{"head_dim": 64, "rope_theta": 10000.0, "rope_fraction": 1.0, "init_std_o": 0.0, "init_std_down": 0.0, "max_grad_norm": 2.0, "schedule": "wsd", "batch_tokens": 65536, "max_steps": 4577}
MLP neurons of a small language model. Each row is named by its layer, matrix (gate and up: input weights; down: output weights) and neuron, and shows model dimensions 48-303. Each number is 500 + 40 x the weight over its row's rms, rounded and kept within 0 to 999. Numbers have three digits each. A neuron's up and down rows have the sign that makes its largest values positive.
After each neuron's rows, "fires before" lists the tokens most often just after its 100 highest values on Wikipedia text that the model never trained on; "fires after" lists the tokens most often just before its 100 highest values on Wikipedia text that the model never trained on.

L7.gate1072:536524474528485472532540499468483498528418473452518555510503548465443496512527538543381520474530516465485467473454524513447460479463436475530473446502504448551615489518479576441572441532526556536512494487540469464454550448550506505475508504469500513511461488489554521578430583486559481458499470508497556492477584453514470533531478526461519506552506507443577501507472514530443535505475473543448456507558522577435473518443461492516519499488552409541513542541496464495620442554508489447481520467552506551452494452435539477425518478540523533523516475479514544487448443506464599470520547514503516506520518464459511508509492555437488503522534463463485492509507464462536526557547549500508429551492447453510490535435409486568480506532520500508490587548520542483500513485514507
L7.up1072:464524511480485505502544541502512489477542519423449467509441500427483536539446479479490498508530487474511442534499428534525499420444492530529565519505503509552473506467451553477454513523534520556496471486392509445508465454509484495479509528443549499566546524463589508459445440481497469430608464557455543594511512441435479495375563476473513474488505542538527486403513500484542515586576477513487542557434461477555501508549520536450474514497491497537510470472492505472474486507388489519494433546454527516521505498553469506493443542468544450521458508495487547498445521432490501479574496573489416464555491502579435486559506490559474460516504518550459494524462438475432562538469483449520485561501520450472436421481500486421513451504564448498517490527557451493479485534458478
L7.down1072:476536512527551602429463466483450457472544534461451487540555552528485523535479500457540520477553509495530525498482504435497536435449558536474566511541486484558492498490512543538540519517462533536548465467487523508511435504521490474481532481623516529533531550521514531403524496475475497526538492481501404552573513521541513464473580487501480532498458415451482477515442475473540488512500504504465501513444483519451466494446505469536476559448510449489494563495525536468465495521455456532466500470541471479512508492491511487480525572553534431465435503450486493507468525506494526525504516515572501570559443494472522508464485479444517463535527481548438488450511503464480508483514559534526521492532411469556542503514568627519541449526505415498500451532425514461520476473454487
fires before: "6", "5", "1", "0", "8", "9"
fires after: "|", "0", "–", " ", "9", " |"

L7.gate738:523540475424494565512455472459546511536523535480420506545465550531549542431483527469590539485515475525521531538497494535487501563551483485459437509497507567496388498527557436498558509534506502514449525460533544406573457529487503485439510491516463508493566543501487513491517498512536452519490464534507519431574488534494538481490490425494436590544495486485440548456498557474555493578535498577517432534481509423589493499496545487496536458531516443516517441431490506450523558510501415483564443432514509570494531457496494519467522534502577542483494476450474505543557562419498565465544521538494501557483531484486507482472498529640498458505531497508485485454609494485500525390558538572453426509524485510496440474564411493551513515498555528523462545498583531487477493487495486
L7.up738:448521489483454547569516557501492462497541454525458517482483543525512597494501466490419489541595448561459530519528457531509438570567496509475482484562517530532447536531519416549493513454524506482477516551501444536431532476541524482501481546490560504551507441448524533460564381511546457523420492484481481523525453485544438531463460511551490486506465480447523491501471418405488489492542451460495468536427517537506496516503464498529501467520480511486474537519519524529480542526464432559509486518488515491514413495523544512473515472499527510510443460540485455482490515430518507509499497492487433560459499507494542449494514481553473471516489530452554465437562480566472502461475450462514552592582535540514437479555521511464462524452583564537490392386543479513471502489561460
L7.down738:494445481512575479575537510532505498572533449513546567512480572573520477496605531519469498461489484492492541495486470511483503529470417480494452471536465464497479526422411505516527451452509515457524469515534541564445542602471482531449535522505550523496549552489506465454461497496464475499563505482535426508440534548492476439569446566522514538487521519458590453527416509465533522506484456533532460517505531486477485462559475464577488461484565568448588569453525401511517557468516504436474515529480497527495546502522529504540459451465482472516487527568471498500487572579500519520567513480467497556533484472542452600539518509483560501476507539476480512565526540552453578488537494467522575529529528524466475479536544464552489454503554464451438485507498508452484520486601443
fires before: "0", "5"
fires after: "2", ".", "1", " ", "7", "9"

L3.gate853:522486471477523498470480422566476445562498489526492496541470431545458515521484402516486509575560448568468607504453541502522509473479491550584484469513381431521529476496473480500519435562609490501479530476492569483500557476448527455561513567446510480531536510481475542470461512476461443461517470470509582507502473541509528474506481513464531524488507572517447443464604470516510479505490531547489466492509494485527568553507469466520461465562526467478537499480504414544547513527522584481560467473472451439461439462480477490540495546438454485538489476505440490483496502505471477494465527472559434467529536482468533586560529509468545466530515470445487508537528538482514473505490528455482456486436524479464491547450581446501481429504521481490511489529547473511435505520564467
L3.up853:506525474551478539475431478478488512512467477439475432546552524538469528466484523533544542556580463519566532524505510459576506524470494475451437487486560471519512486564536499485481505476503482516485533486425519518424495540464498446509506521499462419562518478512474517440525423504470534556524555550427405555519476475404484483504486481487489502542527480523468456555555517522444504502556475539527523499505454505466556506528434510530526552412488576655522520491432439527498470474486491521470481513513489471587628485502545491510484563447493513488529474532528511456426496489587492498473538510476564489465514508521442365476509522456491520463488552470516548518522514520451548440529523482560551476512453496494433489551455498491545525488474541533405524457547474564517474517490482
L3.down853:469474535504429488436528489501543474509485469583492509501540499501503468523489482491557516506597522445499468526453489474469576551497522533476543523563518491487526557489480513422506458476519439544466403490448566579523511512452577534541521514533566559432540457518488454505492515565476513539527544610510489572492475526449495535489457454418481577492546460432433495539429542534557427545486498501516524506472488519486505502583524458525497583510481558493491505483534498484521496468508538505487419493471538477495558533556542443475520434496509485592540574533532478571523509465539427457496447478516538522473523490519521491516392491492496564473414457467409528455529516496541505570549490543510554526495500428462457508488427462459498529459525481519526440472570495575520445431568472
fires before: "|", "-", "\n"
fires after: " |", "---|---|---|---|", ").", ".", ")"

L8.gate1008:602523482467554548518469493487522564503461497613544557535506563473585508486529479481458508504519434480457514550560462513531511539417508502514453560465544470475506464449494585516506504492491560450526457550469491460520456504494564456525466496475462464533534491487535532390427495514556469479479568457556493520495507591572490468520521555416541551477551520543509534463475483517481459461458525499485495498446523568474435503454569515437511479517493513473504547540496579524517485529572516480493555494511488526543440522501502450558481495493505478496468438532529491504488546451526482474472485579491505534531527442528525456480479446484487512529481541531484561554467490399532462459424484554472442402440531528511462540530572486519544516503574538452523519530432490495526533448554466
L8.up1008:539550556529488485461481542567600467510483463477457551565529494464496534548547569443379511530433531509478546493473500485524527512509480520551470537494468499488507482403538480530528574450436515518486485526414560451544585561484483436397523474543512494526490481461493485521441500501499487483502495462543535510512501549487479482519544560516462511462526502472487510558500488511453554535489503549492445521476486520438460438515493532476532514511514523553515486467537599458500486522486549530516474514553436475607421521586504525531592496429505516524458515525525520479473489436424480443548528480503499566487489457520497498446418551539533426435517520478520540580494520478507521477511474507588564494500539534453494474500551491509536465530520517537468464512506545513515532488536445
L8.down1008:504555487460510565440503465465518434467486558564542499557444469545422463451487555528457523514516496493438501422481454542529462497561577543377541512472474458537486514471436600499495511487506471540518431550472582477500446484508565520466584513498545453498548445551512520530476485495568459510513547493509469447560532439456572479542443506499552493514535519569512559499542455505548500557499516501519533480511463560499442542506429530487536446468563472504432495444453471528463445479488529511527524538514516534526474495436472472513508521434523524521501436497543521542475553493459550484465499510516475506521531465524518488476495509503518446518499509525445544541528436462482470517503529460451511426508496491470480576487537464530494487471510481420421522488460498523480476474512479
fires before: "9", "th", " |"
fires after: " ", " (", "1", "\n"

L8.gate94:478595467526489465478541567519478512550473516440499406513541443479455539540482509452506503433473501416534454472505526458467445580545502537483449503545475512516471520493467449487577471490555481525466452485489529512483485534529492576470482459429548514545458418451511499468535509502497536463520435513544513517452458494419471509472496465488498558487512534512477526500426443509556441534509609492479492439497482501531434458482467484542486490494562498530503453481532466531555457504507503481438443437524513447537473472534475473540536461508597523482483470446515562542522485411570566564547501425508517527477451574486554532487525480500485561550521448468510543481465469478490537496515482463510495557495537570575512452453518515549530519513546517556489470469523462511467511511512508
L8.up94:485480483483460526457476526467560498455494463476472439490518534499458529473441528451521463480549479504461422587479409495496542513479507494464483546529484539549565497483461516500496504525496553481456503465548515518574460478516406535514462528482542443446507475487515491477537467489550483504537517466479464534478511513532479457461470457489489451525465510483558479386574492535473485489455542526479513498444495475502528522466488508440489515520480517519443522509494523484516482467477432533478455461487547439514564475485439432506511531498568382538500465525419582425522482448435540477492559476447500523574616497511533536622489517485493469493469440499551543522512536539483477506549461532473452482438494533444459505481462551522380509556502459543504459520545443440437496516550489
L8.down94:451408474546525556415510557506548452472492472429533518495430476568522437499508494544471545538537480478514525559470542455468473470457543546503493546521468470504554567568517509485556493486448530467509509518545498486562466529475499536553547538492559474532513486564500492449561497479446480545444467497490486434455462459523532520516548481539520451461516451539469457502541493482495501545491482401448530496498543504484405470511485514511573548500471453536527544473464493453501546531473481467417505568415453486535499503411497501444515435424456543561499476484480573506534519470535545463444538546398443456535559519483527435516514530519516423520541518520403506522540498538470506536509463457444489475461528502441541490463483527501495472477541484515500493485519448497575469540508454
fires before: "6", "7", "1", "5", "8"
fires after: "9", "0", "1", "–", "2"

L8.gate754:524517531472495496464564534498519483464526525475533532437519503493504542482475502525587426538464481474550494494406468498407498496541444516487484477451478527557506520517491486503463508535532474486465469484507485544494547538535473501483506544506431523481478527531430537429503547568490603564476537501471498508485465511433493573444467517455544544504518508479449473529454469490411468495450474450441470476524624460518485462530400531475564522549480515573466438472485497552554473463448472515425484428459450461469506540489516409504538450423519566534497544486409474550520491454529501536468521501539497452529547476427496476453537500424489441472541519565433521478491530502578551456600504491509490529519454495530444466446506547447523462535527482469525441485506534473513559509479536
L8.up754:537441530421464530527376528511496509437518501479497481557501505495534468494488456487498442498492475501434512419494497496562461431477489502475534463405594505554447527492479524569518491506504533480471460528582448500519505508497554452523474497533480485461450407537472505472543464551528517488464501530462528519603477530534555524584460552507488483486484536420457452533458565535455510520467470502480463471508561478465470488522405509470586591474479574474521540525462567556485571524532472511523543457449496461570475503422476472518466496514562513400545446504516476615602487468458534454519533539519568448545534481483513468470508540476485540445474407481475469532531564475573502471527479453529451543551488519514485454555457496474531425418497516535491488552477423440521538489524486
L8.down754:447536447458549511468537518560547530494465487448450500452460515434556549463501526546539478540518533546553480518542443458536458503439505461558460486448469504573470511507516493503517499405482452493473490539512425533456466520522521448502506555497454458440522439489507475494524458484515545467453515497541523487491527486451555498604485467558490519447573513507504500499478554563474512480449552493530531516473528520504581524526553477500433503464522508512494555472563537507557539530537530510451505477451511503473455550460461486491504465468496528545517461481463393509572488550455501480534489533487477427514514440503483453482446508486513533524460471528439526583472456448461488634495460512510518516570477518512543580473486478558483507492524568539489559516508510505494518494518538
fires before: "0", ":", "1", "2"
fires after: " ", "-", "2", "born", "1"

L3.gate275:568479533455557563482508467521549500478483458499521523421523452500520555409432489494482571520496453514539567449476496469518465554519517424473484495491490416512505523538574467543545455507485463541489558473475546492504500480468507513466551506527510536542527494526571481468468471463516529527355470541572529442487563485483468485544567487495461501480490564464487454486522528556453574437482484533510471506543500534469486439528528527430602535493496539512472499442472407527510563547539554511452512516509484461494566453472479559459450469513476490542351441491492498438519497474514555533479468509489494483494453481522474442536505466599525492507553571539523514530528431466524520534452465476568433428477505489461504465534536541483511511530509495451482471500544470513489509497499432
L3.up275:526518522507524454511454527538504566452515509470521466470484460446488589501462569544484552559442541474533545514491496566531498637504551504487536483500452476513468462518464499519529582512444478506556565505452507453511497486490558555412481512489520473590453482507449571460426474538489457480433538503491589450468460470475450484559537511510393550513524530508419370474499480534569466464492519518512482489497455481536512483554472514553526513523525529540486500462539494557482560458498530508495518496537462480423568503475514511484488482427420507502492472509536489382532496462564483481531445578520524546536538520454515468499502441559542518530550471508557533445499527421564472487510426470537505532421532525482484510510493411521494491542564463487506474442552466572490444508520483
L3.down275:602441462550486521453500499554593466464549503596556504495541569453469562457495486474483547498503488512504473552505570484482496479515462453491512545420453509494478507537465508460495458528498481414533489535478527507450469516473491454477523465529513423529448477493533455495594448509415435511554456582528599470526502540454508519497531457579517522556464526539484519536510514496464501443460495480428432505521527515514536473495524484566522501517503463485502542511483511562525539466527531472521511460466469457464580485472508508504501504484461464603461474490524520599547490476545515504565551544478502532523476485536553443499451507494521499505562513556515496528526489489522502473541502468530491470528487441469529484508483490480548487486497481511454474501519498526381470516507494
fires before: "\n", "-"
fires after: ".", ")"

L7.gate890:503492466565494471555466400517489474429481494541444524441477524476491499499483519444460417474506481524499473507475440556513435480499465492569459452577517507515482529555475488478498511548463477540407433506484487529513547519546505563527529533523440519494489499515549534562490484514579490486532549510439525524577556522496481499500524477534522453540480470447504467472488455476494454525503421588494497515523449584527478532497499521549516403440517540462519557498577523519542483484503526487452521489558471460528472509483559497565472603484571490569498520461574525461503517463465571488499480589540494505506490547486463496592565457463509483494497510485513503513472514540454509511555466463528534552500453531529445455482521552581469443555527549499507449486550442523491422546519512
L7.up890:462463492550483429589531545503495509497571440557492530426522537468505517519493499430433565429460496493478493466507509550505481448441511508519468534524506541388477435492442513438399481457460475504493481463542525475438502514565531452497485505478559542555464536506504466499510499515478556519447517492489481452458496538551569419459537459485466490448518488438486518518476546512474508514401524500419524471480484468484473475491496501445417584520486438528508527534546493520480446500496557558516512406597528464492545497447497460494546544566532465606534506485505504457491474494499527468503549535508429505471553521501480535577528579575549462489470452538486541494523499478416487506520497514473443505546503487531401515519388495457498450508558542495545458603508460536430444455455444
L7.down890:487459465516521493477494477478508482525441446513487432533548518580422476516490510515387493500513482492492432437490485519508436483520543500497494495552527476458594565523440548457532552417466547481493502451542544403557489477557454534533527470585466478488475517478491528513501443520433529492459468466506452522472571437502420541550455488460513482438471461434517524583501492480463557510439476515494507437572460513497421513572448493524499500511586493525471537502482500470560480508557453465497507522525466473477477592457602482436466494513450518492498488495445518536487477459460492467463525575506553511465538510510479489503539575517498440492443517543470494539504525462565496493500527467509460467416463447529490497546483576503505539514518488499490473558461431538504440536552484
fires before: "6", "2", "8", "5", "3", "1"
fires after: "0", "9", "8", "–", " be"

L9.gate596:506505503530477597481511482485468513559460494556486494486521472423552519497523515490491493478418537494500565507534501541518524494491462485562478541468453607504525434472490496532544477476476481495491523577472524416520610465498568535504511561529497500481494458527495563470601487472475452478413526528501537518430476524500507463517499449523623457477546501471513560517463578570485535499504508548460473533520477573475465411547517433510469472489489485509527527461509493447526499545541537454513496468456506475513528477524474523514581480471598535467499496507432491428379476540511502440576510411491407522497477442497460526451493516448552423506518476536482508550491557471513483475498619581480472513437456577463536490499502475545493592438479475461556487506501488545376501420556505
L9.up596:494477503489453508486536498514520472509472546513534470480515463533523494470466476527543495492404506524488487510467554452612453477467501513529488475443500522423486524502476558513553508457523461505504537529444474454488494501408477481512476545434504540529522429529469518519475495453473439497517541501489529395504488446509508466544443435522503531461540474460462471482499492461462484513497506434550480508553486529555522490432495463472496466521516517484445525528552540501506503467541531455540526537453552500554505529534475545470596486463542557483508511492521467515529540485566524539559486476473485538509496492496515517456498544416418497456517484541461512508512543557506541526564553515466531471455397509599548483573469546578510501504503424511535510550505481438440547507515444
L9.down596:465466420443527406451559538566444495526484459497577479481498494512487523459442485568496491519550536501564557531490529427442461594497539529535489492574447458508516518561527473442494494506508518532546552516483499524468515459526508516590456549531611466507532522456499530512557456527494521520506482528513413479602489441482575466520494513516487469455538489494513484515464495530471449478544533532510450509463569525443501548447561491510522506533499520449477469407439481463504540520505506554531472452448530502540452517467498515565506441460455448500560458506488439568501561455594466473450495525456441537512533529571475476558445448463462482434433514518467484551463474547539496495618476454457435521563542528530498452497518508520521524505388487485507530463526523467526536560536529
fires before: "9", "0"
fires after: " ", "1"

L8.gate878:473534427524544494559552515472523534467465489485525389506481496441551453504560539493496504502507448479482526517563591477481557582484526499473526505530498434498482435435506507467478569480448498515409439496462534485510464543472564527513481457485478525492462535441527501525534500501439522464520508516532555506462546450502519500483481485492494520523469552543484530550561548509489440574473582548527487559434511513471407485521488457444545467521494467535489525450530593606486562547513487517450496552457464479529501499506613480475410515444478505571444471547523410507525532465506476446458533507507490507540490540489472454431445559475514558493499463474479471558493467565509488513510505525535461551447513547509527506436525493529489535466535543527439568514535435496548460468579526
L8.up878:518498474549556522497437485517508550436471469450528487503520458454508538540545531529471481569441577567544440519524502501488518496533563510476508488542571537511515495486446546513519512548526508538511468555465530523464447470576550560467427487538538570516502412487502496529510457488494507500512527528512543469534540606496573537523558474420533537446456507518454446564448460443487520492497492531438517433454441541413477501513531459452480457535565442449461449471525540476500533437469527494472516518538525527586487496540523527462499532496478534530490473472502539513532532500505415476462488528572532550492490495547466546502583460428536470510500439594489494516516577520509436546505520488533530453515510608418505495448598521579479436504625477535486466460530592490490535559495484
L8.down878:499508446548502497519485524547503474470486516467489488517509564475481567515531557478502539485495526455469559474429498522520460521419487453467402475530467502543576561478508528525492479479513467430554452551481526598618551483502514524469484534538515525501538540483459542454492563525465529570513549510505483516401450479509524494513543567505521527516465515527486601466487506494493509530519446507468510480553520614532550485554505411534521473531494581477521460408490499534538492459510503482483542503459520443487514489573545407554515509511461512521455472481518441560491455529473477497485529531509514540499558480525539535464503506559521494484495508541485533533516547470504542495465574482467478563431507535488499501426551495558534464546551518551517516427546496424460547565533495
fires before: "9", " on", " in"
fires after: " ", " focus", " (", "s"

L9.gate1033:484550487543449500501491500466508426519495435534592465459559477523507530591504472540541527450439469432437446466424542531468497464505450558559425475525563524575494486516481539522561502495460481468605515539549534496433502507521545556449517512496469522536498452465487497511548601468491608504498542471454514512468495509475459494512480475469479474495521461448474562516451528540502526512475453553519489523532530491505539464512392477571528433441476443507468535456541557514521570526517444556563448555523501399533549548523565519494489482496480474438437552546490534472526483512534509472514490496449501542483515525456491485486441536503502447396526442525515505462465506427519521522513568465428461493543463443458422476589518478496501557560540471480608535496535547563559565506464510
L9.up1033:480520526539417480497500566559535416464501527470545532525525518462452505529509459492433438454470510556526484504517532594454489524475484476461553533469559513436510511544531475434469492479447516492466502525455518501470555473569516455447502527535465485525498567515551483472502450508521457510501556552429496499591457537468489591521435547563527582483411501435526493475483518438430546457498513443511536482458410561521488510513467587483461502486464537414536561604489559569510420515520517469451482573477492527568474560508459397542522535474494533538473480535505504544579507414550497451554580538491511526503483479533463513567487504455525508520564529514507528544501492475453483446497531496471594541503444571563513431560506499525494480446425489504469466439466487460461555492496517
L9.down1033:496537500487458422416538558528500503553542454503551445491514535533538479518543507457521511558467493536557537510504414553436526493532549503429490447406517503471567488458544522496473505444562490500424504493459454524564571530481425481393531540528493495498493498477473454478502486540435486515531480531467521474532522392436580461538538507458504530496530473463502469425535556584521502508559482465528488443504495435461418485479514471517471491456543461484478571457522445542547561537478518512366506511464474565512482456541492584527474518532422512549501464551472513518541441511508530496505469483467503436547473411500483489434455525514501514461511510550554513479462536512504471484533491575429511555533589539523466445458497454466605521478515549460478526504559487465477511515536484
fires before: "0", " zone"
fires after: " ", "–", "\n", "-"

L7.gate772:474537560436537498461536519595500487471496546563523481557514543493521465454477558552440507463458560511420515476480478486443520533514468450504465421482512586544489492492514488578532453459519515496500399474494519517485533631539521491506459548507479504501528488529410492491567423481501507512514552508543469549503430545564482468457459501452548462509550597518512551588472481525518523470543501492503497463500534552482488508523547469510452395508565544492454436553454450471513367452531548482550417507496462483530429475498498455561495429447458503538526516518508489481436491465497465501495533499491479447485567466475505476435541470537564526506527468507537494530480496510495581490495504495547461389436438499536515506627497493537532460490567462459600519463464459506489535434579491
L7.up772:508506472486426443492463535476468523527463486478508478503442466482503513524484449405470419509547524556455455512479544526465458541480494541538460472423548484463419491520378478540549478496478463503505521540505502526501491498493496461510479479423491511534501513498522509529421550503467438480444479456485509592438507430601510466494478525530500526474544487591586507490517465512541518525521526484481485515558512470518471580503454475454539540559514433543492495555484516391444528536460464491502492419439502406496460443534600498445520455463482529531491453480587480528475549456509557415543478483528618592504500527530488485477494495495457562552451449513471524510451498520534459482484495522473435521481490503490472469515582454524507488519516518526415498507458478520492486525497468
L7.down772:547505507399553526480465496491555503524498507460482492553519472445411460482556521494490570466522564532547505441477487517518458557520508468508529504605512502509516508519514502464503545472587511486507424534453461514481516577525486451500483488500511450540516526542474533526509564530563463508510506535511527543511506462528513475509468512610453559502495556466482549512478470511433537481518490480484434520530521515595517533523441488593534544454458540455521597439555529560459482478535502515537562515459556561519592520468485468547410529509459459460497452461505419536445504517534504442396436462482460490486504512440536450546485497436568485488524496423477464454462488541477489500508497500482448420500453522477444439504445459567511490421462514541486476422458516486504544508512517
fires before: "9", "0", " in"
fires after: " ", " ("

L7.gate122:401487476507474630561528559452489475543562491526538501524487475458498587443487554428425479433540508481494494522454481540508443491522498478482502491533494501478529481434502538506443502390438533532482449524514466543501552482498504472467486508459471494474439546450582436524506471535468492424575518479496484540483450494585448513468500503467499541467463449564548539500494508510435548548545494535496514502496497487466429512478522458508475417560530444450490471464444489487429520489436477508436481423605493509513479463376588484516462516505557545494489530490539464469526488469478484493573539557482523519557555501541517505427497513518528521526534488453463487535469503445468442506527534471498464493489469438511490512488486459446481454557524624466517458536400476407482512478554499
L7.up122:520492472522530546520443470561433450466490534558480616457482502579609516506518548519515569493446527472497479511544520501481521487525461485485498501536442429505485576495424561508536448489468478485536476546384572461586414512522511510510550577541565533472435541500530548521529564481482452512534521430561414496566466528565509448502496462515479533575446451507506499471510496466488497502528553444454388455473473450508510510546501554446513481458480534487527470469481522565531499483464519495484517524493572554508528504520498517467443492443425466504506526511483517503482516546456507478525430423465455461471507432476485473455463512384559472526531474544488547492501499471472474537440495527506494496524496510489446480525496455529536509545512599357562452402498476537534524497553513
L7.down122:472461489507526496445468464541484482436506519523549557552423471475507574406474519544452517551502512557408448494492449527495520488500538511558456501512443517502472483456458472480523565507493538536434502548515486539477547568484559518499503528486520433477521487464478481482555491460525482514499502436429489483512453562525502529473497557508478503506475461531515555518528433447452554555545524551475521452491453532536466446560524493442564480577493503550501497578438545529542542515534583557451554538521523488475484502426507427585509455422526453537456480472568452571417517525487464437531486488524465464459508446556482504498455485505566518530432534498432533512436508479476517465517470498446450484553480496462469409512524486512486509453449513455489471460489496512518534529539485
fires before: ":", ";", "th", "–", " |", "0"
fires after: " ", "1", "9"

L7.gate993:523446443430542528507531527502430516494505508604516472419528472418490464484547519525464505483518482502451544549511481492476465434485502522501487475420533515587459475433491526546487563469404497464465520560532497528577559500487501458472502559469571548518477518521523492461484439473554490468475488524456509546434470487525581493529447452508419459478543487455441462471538452475486506491511520590500480567478474497484467504450566551515466456557528443500474506472571493515551485543479538504504459508506524412517489519501521539563482482519451492480459473474528457514543500508512500448507513537430559497493478559475428514486493537517504451523469417491503529538541500508601438451534453485543453492442546488509601515480551483495501443483580530525524503530472605505485430443488531
L7.up993:497503465526531515569574519502544529521451473482424567534523515466536544477515535537438439488504550536439506440540528521514506513551479489462430550456496419441529541454455522452473506571514500490540491545520487521484540491514501561561488393553517486490554508483459528481484464535559481443416577452557514507465524533545475527539450548479537492511444514491479511488508519543503502502517487510469539593518472545477460468465452573505586472468537472499498632484525557508485421497472422523497474471514569467512470473518536512424425504465510518497462528493510513478475499484477503424527525535491518537470582470538475504465484463449541484603536517526459539547503537517454491474504524480472490491508485488517472502451419524484525393464525471369447432534470462487558545472504448
L7.down993:558486527456522437508517483510533509489459465535470385517527499502596529469585566503499423549543534533528494434470524554512478514487519484540506450495548496512538531564459474520528546466589523446514467499497494522482479492533486546488466477427478480485455565566461503473502428523544421475460519472514530514518498456491488584508507499433526453475550475429545528456445486471470483449467575559571509513519506433536510578514477629488488490504486502510492498503515567498455457480539438517477492579567501436525452492545587480517515437485541468494521488562498447505475470439545502522583469498453514522491461499475543480479480413493536502509453511451536511531537462524590427516490488517523469545406522491619523515431504462475429430562485552501546477569439497476517497510449490
fires before: "9", "8", "7", "th", "6"
fires after: "1", " ", " ("

L3.gate934:504440534503502493520457507497488509527447451481470520525520479560506547530510418462514439389469482534498549519476501499431490521579565494520516473568486561455531503488472478465494520493484463576490503483501512488499526477458530446476565484522491475527518509538515536510561473523467568462482458579432585512482526538540476527532533543508528587478434470553493469494468505571459545490467516440593518555484513432437562567538548573443488530424465554489565583425481493599555462562459604442468473436553487523511496468506545459553465471507477464576458448492549476454542529486478473443434465517512498478586523498499542549503534484505462500535474432467460560506437509454503503561448470434506538511443457512524522431527509482505550526459490535487451460516556534512466477508614566
L3.up934:471445505529528515462465506470563524460530458494519463477490527444506485554582555528491549584472510424441478520490455514503440541479434522520507549505559465528606543526501504417496488550492539502495459539480534564509501484553461510495580501497531506522501461551477412522486442529464464506574565519458441479510474485505495496476512501481505452459439541498426451510544551536466481495537542461490489497417542465525507487501519507507545529511580505572464463459493513481588476502520502501518464479405525555504528489476564494475496521537534526515476579556496495466529506518441475590547475485507521458484517496463480464507468470532495480514485509545459521531559467545479462476588497554494518419408528470470526462498463556490456555515500485512488476474460527566497485484475485
L3.down934:508493525433525557525494515557568554551485519410462524449556549511439529494592454493518512515501530465481534511537479473519531496506497519559473549480484440548468499526552461467509570522486502510507562475440538495500554523461482518539483493509522526514495433486572484564498493525405488549604463540467531507517428534513429518528493542495526513464499537471528474482513488583538488520492565419526446579436435501434524434525511501505466490514454504477526447587479436575553543521442473457574481404511514515444578527512527425485445595518441420510391472464462501530485518553528462506459508527538532393511594404499482624508478518474566501550514470534437527474534485424504512470465447494477501512485489503504504499479503496494553528536454481483526517551563582526482480480482531
fires before: "\n", "-", ":"
fires after: ".", ")", "\n", " |"

L4.gate310:520565503455489509599414517512476478507444510471540556476494440401530594504465474505545507452541436566558506461501418517468523469511478441507609524468544486497462536540461550468494453466505486514438512495532539523477469490488527537500489531538489499485536498462442564538499387515485591470409560537459503528536570545542505520538496498492517547507505515539425518476557488537434442521463541458547531528506514502475494523479506496573476520511579522588565595564455493513526456469533512436529549468509510530507400516497479539501505434466549513519502502512519495482536501502411523501544565530441512510529537500589539516437502462481491524478438464499486523488570560540480543542532448409501491516494503556521488477515480560480477408539511561432474505551410498442437523472477476
L4.up310:451481420528517469469483473514444433482486531513531426541496519447536513487511509491529466477422475504495511563511513439485520529411455500474509470506523557538449527542449506538520512458448492604458568483491600552531494490548528495578477575417503500500519465507512479502509482547491482521487487446485528573508470548466437539513514464458476505484465532457462518522566498471535446501482469501504480507505477540499511450525454416516503502514542523494522511522490517520510430622563458539480522501531457493468476501550516537518545553469478484526490569531496472511497488476531475570420511503496505503462523470501520500487475455526465559540471524509489532501511520590491510467497492457429521595528422469516480430405528564510503524498532447521503500492459537567445564494513508
L4.down310:532507479484532489494465588530549505483579509551530456487467457452455481481528482602502549546556480407534513513501436507528501381451441454461559469514534594478553556487499512509525551462463470490459531523515484597496599483491505470510517519511529544569546421458557522505491450481509537479505573505552552475522535449494480460479479530505497530481505467490432475558509455548479473517561506525553536484432540463535436464518476476507492533443557481455444523589465468497512506490536520482512476488558458539500514467534474482480513524493432487480566443397563461469585520466529453494464509491567493513516515394467495479487533543473480518531476499503414511479486510550494440525480498510490529520495491485422497429461551497558485559499539515512474571474471520446506546445445451
fires before: "|", "===", "-"
fires after: "\n", "---|---|---|---|", " |", "|---|---|", "|---|", "|---|---|---|"